config.toml
num_hidden_layers = 16
hidden_size = 192
num_attention_heads = 2
num_key_value_heads = 2
head_dim = 96
intermediate_size = 768
vocab_size = 8052
hidden_act = "relu"
norm = "layernorm"
norm_place = "pre"
norm_eps = 1e-06
positions = "learned"
qk_norm = false
attn_scale = 0.102
bias = "all"
tie_word_embeddings = true
parallel_block = false
init = "normal"
init_std_qkv = 0.0484
init_std_o = 0.0
init_std_up = 0.0484
init_std_down = 0.0
optimizer = "muon_variant"
learning_rate = 0.0102
lr_mult_qkv = 0.4
lr_mult_o = 4.0
lr_mult_down = 2.0
beta1 = 0.9
lr_head = 0.00609
max_grad_norm = 0.5
warmup_steps = 200
schedule = "wsd"
decay_fraction = 0.928
decay_shape = "pow"
final_lr_fraction = 0.0
batch_tokens = 16384
max_seq_len = 2048
doc_mask = true
train_tokens = 192100000
max_steps = 11725
dataset = "wikipedia_en"
MLP neurons of a small language model. Each row is named by its layer, matrix (down: output weights) and neuron, and shows model dimensions 32-127. Each number is 50 + 15 x the weight over its row's rms, rounded and kept within 0 to 99.
After each neuron's rows, "raises" lists the tokens whose logits its output raises most directly, leaving later layers aside.

L6.down273:35 36 34 66 40 32 53 49 40 80 59 57 70 60 48 58 36 42 34 46 63 50 88 51 74 72 68 54 34 71 55 61 62 36 28 26 36 51 32 71 59 44 51 45 57 56 47 63 38 19 50 68 29 29 61 55 39 32 69 44 52 45 43 51 57 27 41 19 62 37 69 49 37 46 65 50 73 50 66 46 50 45 60 57 46 43 21 69 46 48 35 51 54 60 52 74
raises: " and", " or", " et", " &", "ground"

L4.down248:45 38 47 42 46 55 66 57 65 63 61 57 46 53 71 53 49 38 36 43 13 56 15 64 81 54 22 34 64 80 58 55 22 50 38 70 55 46 60 55 30 50 53 45 40 46 61 46 25 87 59 37 65 37 25 47 42 64 44 24 56 37 64 46 60 74 67 44 45 58 34 43 84 19 42 49 50 45 57 59 35 38 43 49 67 46 61 74 28 24 34 55 43 31 55 62
raises: "ear", "ect", "t.", "end", "it"

L12.down537:39 25 72 58 65 78 44 39 46 54 45 29 54 42 44 45 64 35 55 55 58 64 58 57 35 40 67 44 46 29 53 67 70 70 54 42 42 62 38 49 47 28 50 46 22 43 30 54 56 43 66 46 35 40 92 60 44 79 43 46 28 65 72 60 53 60 49 80 38 63 50 71 44 52 02 59 37 85 61 57 53 66 42 42 15 43 73 66 52 63 40 64 22 56 50 57
raises: "s,", "s;", "s.", "s:", "-"

L3.down712:55 37 33 51 67 82 47 53 33 48 46 53 44 42 60 41 64 38 61 25 59 51 64 53 37 67 53 17 37 99 37 67 53 61 28 41 46 33 54 50 27 60 64 81 44 46 53 58 33 61 43 54 45 40 57 39 42 63 66 64 59 53 48 24 30 44 30 46 51 35 40 17 43 54 65 61 55 38 52 58 74 81 79 42 45 47 57 22 67 35 60 33 65 30 43 31
raises: "hip", "ide,", "ights", "ight", "uit"

L5.down549:81 66 57 37 44 38 60 60 96 49 29 41 57 49 85 99 50 66 40 70 56 64 70 52 66 66 40 52 49 37 68 63 38 41 47 20 46 73 65 46 44 56 59 51 49 25 33 66 13 78 50 41 35 59 40 59 61 45 45 41 37 58 48 50 52 80 49 47 55 37 63 59 58 34 26 33 44 66 30 49 43 54 47 67 29 42 40 42 44 32 46 42 60 68 75 12
raises: "et,", "et.", "et", "ity,", "asket"

L13.down26:38 67 52 43 37 52 57 60 50 65 34 64 36 56 28 49 51 51 39 30 45 33 41 65 46 63 34 52 78 47 51 53 48 65 63 41 60 43 56 57 44 35 50 58 62 47 48 54 50 75 59 68 46 15 27 30 77 28 70 50 36 52 25 59 45 82 78 49 51 46 49 61 49 43 34 44 54 40 30 33 66 33 43 08 43 37 52 42 33 52 60 44 44 21 64 59
raises: "ite", "it", "ites", "its", "ond"

L4.down441:69 36 49 48 66 62 65 07 39 64 36 56 58 41 56 58 49 64 21 32 37 52 68 54 33 54 34 79 55 48 75 88 77 60 51 61 62 25 67 68 21 40 51 52 41 72 65 59 54 63 51 58 70 29 64 47 55 52 63 59 52 60 63 50 57 69 58 65 58 40 53 25 61 54 55 64 44 70 50 66 13 45 52 57 77 48 52 40 50 75 66 49 44 64 51 50
raises: "istrict", "ources", "ift", "uez", "ović"

L9.down556:41 26 77 44 59 79 21 41 20 43 40 63 58 60 43 43 50 30 66 52 69 50 26 42 64 49 54 52 71 53 43 45 76 52 76 59 39 39 39 83 54 30 22 46 48 61 58 51 66 41 43 55 46 51 54 44 24 62 45 39 56 71 19 50 51 35 41 43 54 43 53 52 61 61 47 59 46 35 64 60 65 45 27 48 19 68 36 48 25 50 44 48 31 57 51 52
raises: " of", "s;", "s===", "s", "s'"

L3.down94:41 37 58 45 61 52 57 69 39 48 55 54 54 59 29 75 51 45 37 42 29 30 58 66 52 58 37 39 37 65 25 56 61 33 62 75 96 65 53 43 21 34 62 60 49 25 41 58 48 34 57 58 94 68 60 37 56 30 29 53 80 65 36 36 42 37 44 45 58 41 61 54 55 49 36 39 57 36 80 55 36 19 45 60 45 55 46 66 51 42 49 69 38 32 24 67
raises: " but", " which", " including", " however,", " though"

L10.down30:55 31 42 81 65 44 70 45 83 61 31 34 53 31 58 44 44 37 68 39 57 71 43 40 44 37 60 53 45 42 44 50 44 46 34 64 52 67 67 65 36 46 54 35 70 47 50 32 53 43 80 42 33 49 50 24 44 56 60 42 50 55 31 34 23 37 74 47 23 51 70 34 58 57 79 66 31 64 41 27 38 59 35 40 62 54 36 68 65 31 66 52 66 38 62 47
raises: " respectively", ").", "ly.", "ment.", "et."